MLP neurons of a small language model. Each row is named by its layer, matrix (up: input weights) and neuron, and shows model dimensions 176-271. Each number is 128 + 24 x the weight over its row's rms, rounded and kept within 0 to 255. Numbers have three digits each.
Before each neuron's rows, "fires on" lists the tokens most often at its 100 highest values on Wikipedia text that the model never trained on.

fires on: "r", "ist", " of", "er", " by"
L2.up354:078103135109112145148150123164142152159150135136078133171119140088121121184096173158163122172151153124176115109091117140095103170160139206146092170129133112104112121178103133119131102137111149103081120101136133123133175132118132112104126084176089137114084182098117135119169125107141143112

fires on: "y", "r", "ry", "in", "n"
L2.up714:154152099145104105090167095155126134135154154120150124142097151143121151148145093141144150159151168136126078142109119150154054125125184102171136143101168164153115138108113133134147123110155122158140150188153172096132109134136127152122145133136065106125133129135161116121179166113101115101

fires on: "al", " of", "c", "e", "t"
L2.up1276:147152122115124149096137112148144128098158163161122089114195168119103088145133132112162097119133121141082125107157106171109111174061127142138096144124118122126117139105136129096165159145113159124139091114110134107086108130108078125139113151112121120114122096153104151130156148121123114138

fires on: " a", "ga", " hard", "ki", "na"
L6.up696:110108125131134089136105105112143160111123088129132160145115113131198168099137151148141086118086075099129149155167126098106109082148143149106130167139138143112085161111114129129164081101140119156119131113096107138113125084133144161143133136110107135131139090111160130174133167111116161156

fires on: " between", " of", " along", "ar", "aco", "d"
L2.up1059:131137149092164116154133129096149147095131121106181129108181129110117156141120122109094133140149099110165106148078181138110131120132114132082076117161123061052158115133140145091131139147145160116120062113114160130145077115130152119163074081122122147157140156152157118157128095112115130104

fires on: ",", " of", ":", " in", " North", " southern"
L6.up646:121127123130148143097119126107147071137121134108122149134079143105137140125146134111145112157090128123134139156116160113117082115118172149097138165169126107165099117136119146111110111140104092122130143119129124129131126128136156147095141114110135109136090133139106144138139135175130144140

fires on: " for", "ing", " at", " to", " of", "ting"
L2.up198:157107145089168142146121135103117124097132121158155108136169131129152109102106124134149119113136126146136108139130138149097164131112122142116136106155125101155095117146121142152108079131147165157139119196174130155126161129128137163140134143129138144157146106123122114135158116104107116128

fires on: " un", "ly", "c"
L2.up192:131122096114102060114096134164141103111118124112141073098162135126087174123124144137105125118150121157176106117110074109098114079121150136136105116095118136152169153166116135152088158132139130097107118116123113176145163129112131154096137098162111149102107144114118143106128120087138106119

fires on: "s", "es", "ies", "ed", "d", "ers"
L2.up413:108147122099133143096127141142084114132142114144113204135087139092137111199080125132128132169139122122130121159114124140151136120113136171140121146097131168110146188146113078118133104142085156114112150122155110134133095076139147114188169095119116095132137141128122100075147160127173121092

fires on: " in", " a", " 4", "c", " an"
L6.up394:098098131149155161109129149139122142130126094095150113110124146144180078084108135138141100158166120125103091174140165097097117131167158153148151077111127154105110095131099156143134144130114163114104157098102174147135137135125124080133156102150159100115099151187152114139124077123159113128

fires on: ".", "=", " |"
L6.up1102:127133106129140128132149144148106143100152160101123082117118154114118127141100091134107120149136113126162133160121153134085121130132123129143101119118119115190191110120121176150117094108160152195104139083105097152119107166125080174114083133159141122136108135159140145097165093144149169119

fires on: " of", " 91", "pen"
L2.up1182:126165106133166158157145126120143166141124146173111171135129135123119125128165105132119088127128132137091117127146123145112108137120109145141104107152165114141091136143172122065119126144116185080104158136151153113108119096144152161153134127074097101156143162102146147171154141107093108149

fires on: "l", "tt", "s", "d", "t", "z"
L2.up1121:102122131189066131121126124132153114099118128126142120140160158137127125115136124143123136145135149132103126140139070116124140136165120112098110155125127120139088099136148134142145131115105085114140130117123087151118130108119115154115142154154150131117137141109129125085140129127145108124

fires on: " in", "l", " 5", " of", "ing", " 12"
L2.up957:178148172180101136114124121143107120091129100158166177174142095114097122122094142125120135127128199094110107118129138137129136126148144133143130153110106128123152098130118145137104102149122140119155110077103106140117130103167141161180103156096127120117130153147127118143111118083103144127

fires on: " of", "t", "al", "ng", " southern", "ct"
L2.up1056:159113133129113138093116127111151148164138138101143116139104175152171135130187090133123071132097114095125146154135147142111140125164119129131119148116169159164094142107138134121109162159134109113113156122138125135090136084146132110160117102089123083125153135151154130145149098168094128114

fires on: " of", " to"
L2.up1206:131086135115163135142152155125128111095102122167083115161157159120107111135106138140137121150139159140106117121142111166121159124075114127150111115083115157158119096127131154079111142163110144134107147146165115152112128119116070140148144118085127110164136156144144170131142118136083162159

fires on: " 2", "t", "c", "ot", "s"
L2.up695:151131161161114125131123142162195099126160163127158173175144150115091179138165139099101179119146090138169121114116100151119154132145152185107114132123138146092106108127167125142156087122117120090115112077153114163089113159135103090136141151155099086155106157123137129143105140130147112138

fires on: "ed", "d", "w", "ow", "ting"
L2.up735:135124067144107153112157107127158115135112115128141111109154143128093141161094133113104135161120128138130106135107086151175108106124154119166161131099101108136176144099140161130108168114132194073135145137117131130102151161171142136146120101119093087110133130093094114109181138108145105113

fires on: " Ho", " Co", ",", " H", " E", " J"
L6.up1155:124125126110146135140147124105115143142101147160133136119092195103115086131138105113137131082118156110142162167109141117134162131097133097141152157105122074154106120132104094093097133114114120118107121101138119138148153137154114108112070115139097150107135142109146122138133150122157119130

fires on: "ig", "ll", "l", "r", "ab", "d"
L2.up661:139172150097103143125127140115134099118142159147129123086166133102125139085128132112150133148146100135165131146115129120153134157118134098139116146108135157122165132096170110116154128119112133117148135121128144134163115132166090181133136112109126114151178119129101083151100144131120158163

fires on: ".", "=", "\n\n", " |"
L6.up253:095158149108130120141130185137124135126150112154151083128119153126143154115108125099174160162103149133101093152115094131087143117071092109127138092123088094174145102104102134154151150102139079109120175111145140149093153172133079155137137108146129133180117157125119119126112146146164127133

fires on: "ck", "h", "ack", "n", "r", "t"
L2.up670:115172094164120138103132113134127139129120148134148150143121161108117111140117086098140137138115128119175103115141164150127128137101147122116095101119177131105121161118108118114112118168117106126082132131151174087178143118166189154127137120133149107124072128146126089124167120119107104130

fires on: "e", "s", "le", "ing"
L2.up66:136141145113112129120049118161079092148136111120127135135138191129127102111142098120118133142146102132121150112125111110156133150128145146118116084109142122143114125124136123111117076134192168105098168147173114177086146168122121190162149169111170125136129151124112118136148114164144130154

fires on: "ed", "s", "e", "y", "c", "i"
L2.up1269:122115130143072149144090142123109104113149131150113141154116144110156143108107084114156173141125088138119131122143128125117130108153127144193142143113138106164167155148119138100176135119091166162117150147133126140081100125101151117120144148146127095099131161157135119122152149160157097122

fires on: "ng", "an", "h", "ine", " of", "na"
L2.up190:152096141128171163129169132136117121088100118102122116111145092155112103133116084141134148160162110130105119155111080161147144103091139144105104094160138094170132126104138092159142180110102145130126119133124140091116123124157146148084148157114141134078154101132156146114159139111135137160

fires on: "t", "d", "g", "s", "st", "le"
L2.up60:072105140111136153149116148118124119128107106149094181117108173080097128128155100080130177149123073181164102138081112118138117103118144104113133127151136140089124093143114075116142136149116132132158118154169144125149120125108158104168158152145078166122121127122123101154176104151140135132

fires on: "qu", " term", "p", "os", "ns", "ip"
L2.up1240:111137124112129110116129113127162083124161129128175087161093119074129150143137094108177139173109082141128140132105150109167159105113118166117158130105095148134168131152104125111109106144122098122140096132111126103149094120135135085113161114086123118149146120099146154136160126126107138179

fires on: "em", "c", "t", "im", "w", "s"
L2.up580:096174139149114097073121176125159131163132118122168147143147135113153122129153142130114135166128105153134116110115124108122168120127128111102127179117120126099104104139162140108156138111127118102116163090169099175157100112137161151143116155129149131111104125119130137146129131163143118144

fires on: " of", "ly", "r", "ed", "mp", "d"
L2.up530:103112106113105148127151162110106177101130122120145157146123158138120123153119130167107113168122113152147110149108106155137083103089154164087101131122085129123123158147081134092150090127136133140115163181116138146154105144119086168114132071153082082117083117132183130149151130118138116111

fires on: " than", "est", " to", "t", "y"
L2.up860:113147137131119119143169140150121110069111124125112147126109162118154129109116112145128092168146132141154155147122113130101155097102101152156107123142162148124166150121121159111128120092147077141128091162120111108159119126109147127136141123141115102149105118131158138140135108103119164150

fires on: "k", "e", "s", "olution", "ts", "y"
L2.up853:127128119109184104177129110154144132093138137144138129130124110142130132135070129156162116113138161129107134174149143098103172208117117109126146117113147148115143167131133151078108161107136177157101147140090127134114134141179121106106152149146135143158108142111157127107127126163135112109

fires on: "ion", "al", " to", "ic", "r", "g"
L2.up382:148158126106138130120132073087140106121155114142131103141116095122148155118131113129158112105148111086115067157119154130145139143132147123113100109096106143145101145088164102115121161103150146118120187143115138119131132144114113119121138147144115115166154121135082134103147174133117116176

fires on: "y", "s", "ry", "d", "ment", " States"
L2.up109:084191142172135084123078132147136087098155121138140097143122142109115101121114140136102111179132100099168106122121166172089106135112101161156124103130157095117181165111138149120179164101135143147082126144110149108141112132175123114103137117130167138170132169139108103147128107138115136128

fires on: "s", "men", " of", " Children"
L2.up847:105108129120155101099093130154143096131184136144164085126095139104133177122113111108129188123105187159110149146140135132151105094067197136157142130115148154151176107117129148056131108147140141069105178071104123154147137105141162163094136119091145112145103121129089133138096145145121138107

fires on: " |", " and", " a", ","
L6.up1255:151140146100114126104162095149104106103124106126131108091133142127134112128134107131103124097149132169146144140115091159102171141134128094158146125148107124116116169167129155162117124134100131114125183121168110145115174109102118089100130100140125173131129141118143128135128113113079137145

fires on: ".", "=", " |", ","
L6.up421:118129168087105158136143090133141122120134128113126124113133138114096103126156111141084120135114111105159123139143122135130141167135078079091133132098148178117145135158132134074104132129122101141100115156119135137140124080095073151164123105135167139137163105130119147089172126154124142123

fires on: "-", " or", "–", " and"
L2.up1087:145095115137114142144113175084157151147107100167113134127156116134124126101141116102145096107117128150129116145130097127091106110111121140162093144157120135089146078160095126086138135115145116143130129106141141139137122116137129121137118087121142158150117162158093125134109152170106171185

fires on: " as", " and", " or", " in", " during", " such"
L6.up1265:176117152140113140132147177130139149097102163118152120163114129147107133089120078117146100100119168127124119173096126158093131115108131101156147177120141127070178131124120075136079122111156130144124113125121133135098114085094138127132148079122127157154092182177121135084170168143097158131

fires on: " of", "ver", "st", "c", "ack", "der"
L2.up668:131138131125113108132125117085126093096141136173125124137143130105095130118136146178097126154115144151106109144167128139122106107133124196111172166134122104121184132106136103162151113117160183097127086141101154118153130126127132090102126142105157106147129141151123129120131092100140131114

fires on: "h", " of", "ct", "st", "id", "d"
L2.up955:178128146157130114098123097127111157115121122173129131179125152132131131137144124114127137123144105138121138097095120158111121133119135144118126134148171101187169109134110090157169156142107133133121084146177131120088130155102180149135128142121162126091105101125134153136120145110102112127

fires on: ".", "=", " black", " gold", "S", " |"
L6.up1052:167158161089121157098108154130175163126102112099162097123077148173100128143123115125117161135090160129148124206095105138130112119129122055153169128145177136104143116125127114105118143090161111095118162104128142127091103100088152110155116136152140121119112073146149152111144131107107145138

fires on: " of", " in", " as", " for"
L2.up348:121094153154129142168102196131116147098141158174116162118133167109135120108129121127122146084120124133119132136098123118159105113130130146116134204135165146130133110095125110134101089088115144150125150127123122102109130092083117158118148130155105134124149148163136124105134144160139154168

fires on: "'", " of", " for", " in", " at"
L2.up1137:123087116134152123151135170083088134108143108180163134152179105127112133134133131137149126127154152155088133177122109172122164156138141137128129094119108155114107156130143150103106098143113089128158131156157130151107120107150146150126099124126153133125112109104169110148128126109103138136

fires on: "on", "y", "ce", "e", "r", " of"
L2.up773:116138115150127149115107132147104140123133147128104063162118126184125144125079176154133133133108120122152084081136126130155135168116155139143160182139138121143093157138077105158128116105091142129114112134134085143112109149103101143118124103121176107094146099135143145116187136103156146119

fires on: "ni", " that", "lu", "ri", "lo", "ne"
L2.up492:123148108143112136141123119089145102088139085143142130138147129117147075117082123133113137150130116136153108112089118131134130155133145183173123127142125112171111113122137089157138150134147140150126086106116122139166115145117078127122135134137113079095136123098172135130151125140118115153

fires on: " Sa", " of", "res", "ode", " Sal", "ed"
L2.up94:123093132119127167129182123107141134137078162162086122154144097182092149150120167150109108151130161141141131098093127144119127136126161123090104084183131143132143153126123116101134108123112130097135125144126142136121098154169152134141103112140114147073103147120110145165117120146113103117

fires on: "y", "t", " as", "it", "n", "r"
L2.up364:146099120164147100090135116155151143135136130154086137115138138163121141132132105174153142151108117152165122163145138135117142113140161175159144143082144141109087116113134079157115099171141130107153150141123137122113130176154091164143098120142135116137124105138135162170139147154101094122

fires on: "te", "d", "s", "st", "us", " of"
L2.up1035:151092145149126131117124139118114121116174186120150096146156076160162109141112146084140155127111189169146127124149153137104105138133139137094100104156161106155160134127097106116145078102120088118113084113092091120098150111099186134151087124097136108142105105093083162132124129103099125123

fires on: " 18", "s", "ist", "mar", " of"
L2.up43:122125090147098164116149107163171099126140155114179158119133140131146113117138146112140142131112152127105130132108102111101123154150127120166119128103130140174135133162109147132140170110103118076130120124098141140152136122114139109100101154122174154080125138123177172114174159101117133115

fires on: "n", "g", "on", " production", "onomy", "d"
L2.up83:143147156147145180158137144131105112156143142139112143128115129130101083120095150144142148132127083147107136103143145116124124112114129100119121171119134128154158146131136121151129172163080137135143094181113122110088100136134078103143130180123114124133123144114142166195089139145083102136

fires on: "da", "g", "d", "h", " d"
L6.up722:117134129158136147125165112107134156127148101149169146119124120123124118124095140168118164180148153108147172126097120102147121097136159096122189094140160105173125111167105088131161124149108164113089131122120120077105171126127138143081110146126161123143114110130182121105120165119082118184

fires on: "mar", "le", "t", " of", " were", " Mer"
L2.up494:089129148111133135190098132122141100113192128096160140091103144130151134106132146145158107123151066121173139147111155117135145120105113115169121147151083110102118145175118111086135167119138140108129108133109149126160138137106107114118084119144176156129145107148150182129147108117094130161

fires on: "s", "e", "le", "ly", "es"
L2.up320:145116126135083119125103172155129129126199123112142115123125125139162096111145111182168150167117100116110166141123118131156117100103134134168055109111078105124110155110142135135155112147106165142102131119131106127118172123104142132117141156130137129132154157166103103153175083167144149133

fires on: "t", "d", "nt", " On"
L2.up383:136141137181127143154119143091123147133091116127165131132137153081140150096143141124160160152099088154114141135156108136126155103124096106113125091120134139091128116157131096112141161136093156154135098140108106157160169112134113143156111176139148136131154151119117161111127103149133115151

fires on: "ia", "á", "ga", "e", "pa", "na"
L2.up304:151099181093140118148109118083099107076129125170108165151096123131142134083128134119105117146121153117171120130168145143098128097146111128121107125134105146114106114105127132142125156127098128169110134150147099129103163128159108123133151098125165122126140109121150143121137132105138113173

fires on: "y", "l", "s", "h", "al"
L2.up874:116103107113127144154151114133094110111094163131101163149174127122125108154092123135148120136150140152157120149130115131130131132131151119104128093132110079102134134101168150108146129165128169114101154110096121152136097152140105111116129124144193121115111121134159146086156129110118140113

fires on: "=", ".", " |"
L6.up1030:136146134141107140139142140091165129091131150104149089066107145103116122133111136082150070094112097125128120106131116141111120131106113083070146083121102125161156092125134129151105133124121165161104143137101120145114110153136067169120100143125163142143096128085140134086135144140166130150

fires on: "c", " Pop", "p", "b", "ca", "t"
L2.up914:141130147110149106118177176120173127167117120135185154182170136135145149160101108071090126132145095138141129132131104120126113146122166162110147133094148139111091091163113156071120095196168103144108141159132119117118110117154144138158151084152098099135111116125115154153101169143127157138

fires on: ",", " Mrs", " ±"
L6.up1029:145121165096139125133106097179121120146134119137108127140078162123142104140109132094146140118160140094155081178166118126059124129115181132138166139111121134095127141166124099121138110082150141144122132108146067161093133140132177111135104088099106137155110188151114160148173094122124166110

fires on: ";", "|", " of", " that", "ly"
L2.up295:132129136104088107159156104123132124111148130115148138082144170097147166144106136099144110112121124115135115134149145147114111115126151078194124122132131158126144157156118095121080122125137089163114112132120133151118159131147150152103108129187139134124115166131118088115144148102125127146

fires on: "ed", "s", " of", "S", " same", " separate"
L2.up443:157129137153132142081151119123129093117130116153120100182136091148129117133107105121126140142145137150085114104128115109095114120133174143143118132103104149132123099124134140133186133105115123115126116155130151144113147138144143100105097122147137117110108132139122142129153121153143111135

fires on: " of", "r", " '", " in", "er", "ter"
L2.up228:072177123160137116131143149151106121106125136132136115147128136175145127126096170114128141073130115162118133118121071167110151144121158104098125113177173147153133133155093134120127154127174123123123147122129115156154074128132125133163164096122154101123103105100181101137140137080123093120

fires on: " of", " in", ":"
L2.up271:145148125135152108175124144134167115107131162127161151100096144151114109133119129127133123140154104119073111137147140151159154122162111077125098112130156132138134107106126126120129161130141141094160143138128151126169099114136150116148164116121106134107121135172150130139122106161115103138

fires on: "c", "z", "et", "y", "ed"
L2.up1001:148120085104086108083116131093155133166119133133130144141152151154164164074061127175103155143144107050130170146155121153130131127081172128132132130114052137141126096151139117140131161140105106135083152116133154144140142133109107180121150122127107117160113135139109155129100136146151145136

fires on: "s", " of", " as", " between", " Website"
L2.up899:098164146105129129137128100125136125132155169142156177081131135104191178126161150107096129148193143100140160136096123156143135128136147123122132121101173108073134148137152125130119096096151113131131111131138165130146152101152123120148139102113151154104115150122151150121082094131071120133

fires on: "ed", " of", "ip", "ic", "i", "s"
L2.up565:079113137155103137130140114069105101155149148121109121133150132168097121127138160167120139120188174160095140146127127113140108142127139130168171133102170157118162108136125129071140111137095106127108148091098172118133146087155107123102160084103089095141132136111106099100146111147115113141

fires on: " of", " =", "ed", "ing", " in"
L2.up818:148178144146120143144149142115142189116128123125106138134111112112129123148154081114090082130107097129080102140120130155134158129154090092122116161125149121141122084135145163097108153117105098161168137103098130151120078133144134126143155149113125084120170109144136120150076163126123122108

fires on: "s", ")", "c", " to", " of"
L2.up696:143125134106094192095132132131095190115146155105117105135105146106106136091127117129133098115198082152142108109135138143126158122069129163110098145126154100109094089091114162136104114132136150099146115142152135134133162142132132137177110123141136110131125135178131117147175106108145136140

fires on: "e", "d", "a", "o", "ing", "."
L2.up503:102144039093164123113117142117106090159119102110111173120172151101140111087096093107145130157173140110111154136150118123153144165146130096131126072121150146112127139123127132094129161114124136107110138124168155149100187129121127149120161177097122137118118116093159112178116126147118135137

fires on: " of", " in", " at", " from", "s"
L2.up1114:134099114115144122100142105125166106091123143128147142091142149084096129175117104128149166139144175156110122144132138116145098158138101130143148171136141146075124142148149157122157102116148129085075157153147105105116146148130092082106120102085111147185126153121100135136102131084147105086

fires on: ","
L6.up738:122151112139139115149134108139122120146079113136154094136107173114140087121123109129107138153116128138113132103157144121131142139149167105129154156123117115109113132127131127132120138157121173134134139123156105115128119131145122101153094113116110154133166145165125133158149123111117134102

fires on: "d", "t", "c", "r", "w", "n"
L2.up309:090157099144117159091136112128147127143133122148146104083179141122142128123164113143135095150152088101128116134120115128148120109132117113159116133122168106119114107118153124118104142112142129113101133143155149130168113143151143115136108129120096136148129159102066134120083117099125119149

fires on: " or", " and", " of", "istic", " many"
L6.up509:152106140160123152141104125133131132161111135178130092143087139130136131112133151139120118081143133144175142133142125119143114140104149108138102136107140137120094099149139189136071072139126116100118126150122161131124128129097140156084117107134136161148120104118135130138136161151099103127

fires on: "ly", " of", "ed", "al", "c", "obe"
L2.up460:155102119115115103094098090118121098124161153138154108153185183138082109156107132157120131133106148140131092158104110147118076118139112120137119114139060122113149146129108094173178128108107192128114144147128128173108110099120094151110181128124107122134109118138132147160145139174116108152

fires on: " of", " station", " near", " in", "se", " Station"
L2.up481:120118125161113113102141141130135148103160166157147163170163139158138109200141139115116151146147139144116111170137120085122177113150135138103082145126140086133092113113163115113106130139149135148102097112074109147131131140171177127118100091077196150132130131136126135105122122097134155127

fires on: " and", ",", " or", " but"
L6.up308:139118149160138114149118102142103138114121117103148164131131148183154146142102096139140125133109122139125137145141135140141135156107165127182112130108097156097157145122116115131103095165146169119108135173131146136104136143157143119148172093135149167092165159133118114153164115142141159142

fires on: "A", " and", " A", "ir", "a", " a"
L6.up1008:143105135080082111080147131129075127126104116111124157142152122144133156134131134109115135152155138135153134142148116118077128127070124123112120182159110126129134153157113162148147175082091118140149129162122142171117097094114120151151126121092125177157125132132126131114105116141138101182

fires on: " of", "_", " Loss", " Win", " Bronze"
L2.up56:134128146159158130127101117111116116148100108080129138158115102126146104102069117138104168168098154112083116108125127122143145189122118114167142114139101137137118138115148131083163157120156125141093118096180114125145117121081098073164113092168125132099109135142121144112149129115132119154

fires on: " as", " him", " also", " co", "wh", "ly"
L2.up766:106160110081109159117127105155143084084101147093109133145124153087065118129122122127126119133124109122146132136091125121117147159162117117131132126123120153128108143131101114097137136103136131158145111101131156155159139141137102138126105149142121131134089079119144168100118182109139140121

fires on: "s", "obe", "ed", "ile", "n", "d"
L2.up647:109150112123138170148065144112135058091127153114135114100099136105122129154118112125131144139094137139145151182097122169081082146144122085163152124125161130147152137085145095173137157124148128119096132149107124131171095132129115129178110121131116132138145109153108095175162132129125085131

fires on: "d", "c", "n", "ic", "nd"
L2.up1279:140172157124142164149119147128145144121130144153141141133184123110136078168109119145123124145161128129146142126132093115130091172105110152139102133079114166141159189109113145141133140166131136122123086153170161107111103148145130133193134183124082125105078091097132106111121152106122128166

fires on: "d", " J", "r", " given", "j", " Je"
L2.up900:117156086131098096129136192115180159126141132171137102094132154157107146120080110117122136113151108156109119132134119124091109130146138090102175127108119169113158151119131129083134140120127118144116134132141149113125138150106078137146081126108138133187126134093129061137114188133107101149

fires on: "ve", "pe", "d", " it", "t"
L2.up294:088131113129115122089095131151119135112120145115094132114130134106082159148143127099100121102112131124101150151101131110109149128112081076131129145160099105114130111133130086124131098146090116148127138145162103104146120148139116126117115155094108123150137180114125149125115110147134124162

fires on: "ly", " and", " &", " of", "le", "ally"
L2.up1235:134145107142114109128126159089122179121080113157126095128107142150129143065134158128124175095133141142099103125162094117138137116158108122117117120081115141111126095091137140107122115122116130111085124177151148171094131152123111104136118122148082121122126148106125122159092148146107104153

fires on: "tic", "s", " of", "al", "ical"
L2.up15:118111110138112115126129149088161076118160106131109148084136130105121117151109133138109127101128143138108132134161128149159136163120157105124086125090088140111131171175138149105134133160071144136098135104138143098134119130140095063140140149126124150119149160131121111181135118163147089140

fires on: " an", " in", " Av", "unc", "z"
L6.up961:121148140105142114122161141101089109117151111114143116123171140185161128115133136105127139154138112114126122191147112139106124130138139153096107154125147181150118086117148158093137107131158120135133121115121167122136140138105138106106136136140127121124161188135128126047171109170121107151

fires on: " to", "c", " in", "ing", "ll", " with"
L2.up1106:175152147128136101125131136097147102117142104126070104166102138068148191114122113149102110130113132130103093116101123124110131093117101126155137167146127113136164140155130132122126147088162127129132147094114121150087114126156155158130134084114147121160103112193135116145095149105098145119

fires on: " of", "ed", " from", " rate", "c"
L2.up216:125140106107105124096149115076128129102072164114155176123135118105158099096132132168103124130081137131142114115115120135124128113139116137099130133107123144127132125117085125131152158115124169112132151114094109137151093114184138164121114090148128124093160126156084116127104101130169130089

fires on: ":", ",", " |", " on", " go", "."
L6.up967:145136118116117134109180114106119154115161125141178073095120142116129130154145121164118100099136088142140128143134097127131171137120115153152137111130125105152107122121082195139171138115149120106090149068108104127129105129156098172147126146128090167161146128112145155146132117113163101104

fires on: "ed", " of", "ier", "st", "ly", " on"
L2.up1250:137136143097102145121111111107137071151063149126109152142144120119147135123082113157081149146093149113156119123129098145110113146103132136099132131138118158105201122090142093174126118140136152130154127133162119138083153103111125151123129134186110132119114113141111148193080112073178122173

fires on: " of", "th", " States", "-", "time"
L2.up665:131149137131142167139084118125151150173120130133105182170120138115150117098098110151121122138157120117127137161111145076116128127103123136127128133153145135154139136112118154136145115141132134112101116116127114095131122139117110178148128101110127185129111142154032138079113096148097168202

fires on: "y", "s", "it", "em", "ly", " of"
L2.up1104:121108140126066106077143124140131131108119128136113124131131124139097139111108132131108186158138073155156135157160103111137122104151109129122120199158111148080125133125106133126157107097118177101097119169115135147149144148084128104087122156068166088113119150144141104093146162092119166100

fires on: "ig", "g", "d", "al", "e"
L2.up184:206124153133120127099085130077119139109179102147136137127106141132068115150139129107154142134152153100130142097113119128093094150109151153131129110092146138114118143122166086116145135129136086123127154113089113153126148129141112115114118142085074115114156111131096119141115132115114127176

fires on: "ly", " only", "y", " not", " already", " also"
L2.up699:139129078145161129149121121161135091106128130092137112081125139065053119112131158136140179123126118152132133107120094119111132161126147178117106119134123102138141140116092134125140132125137113131081105159134133148105140121179157187133114170109139105147141099094111120083129135153128152113

fires on: "ist", "or", "ey", "er", "r", " Minister"
L2.up274:130134134123097107144181094170178120145130130137122144151115119106095118167127120146175118089130167161126090145175141147161101144141175164127141179094127184099120136179107140111109080133138111127103102116159109142134172183122147076099134119135095118141112143152117132062124105093122133110

fires on: " southern", " Tri", " northern", " in", " western", " Central"
L2.up1261:091089113137130115078144119147148091141143114137162094148088159127119135110105124081125132160149139135134175130117186143104111149160105158161132141174152127141141152127148141114135141162103099100131148128135137148101093138120145159116134129117094115159153132133097149143134116103164096115

fires on: " over", " of", " served", " along", " for", " almost"
L2.up973:164092096105160082149139130118132148140122130130146125151119109162112150158118121089117137136103092139160137173137107140135095104152091135113145136151134077125118154117151137137137144134152085158116075111096104094120121118119136173132119111128126152168084132088127133178135117072093182129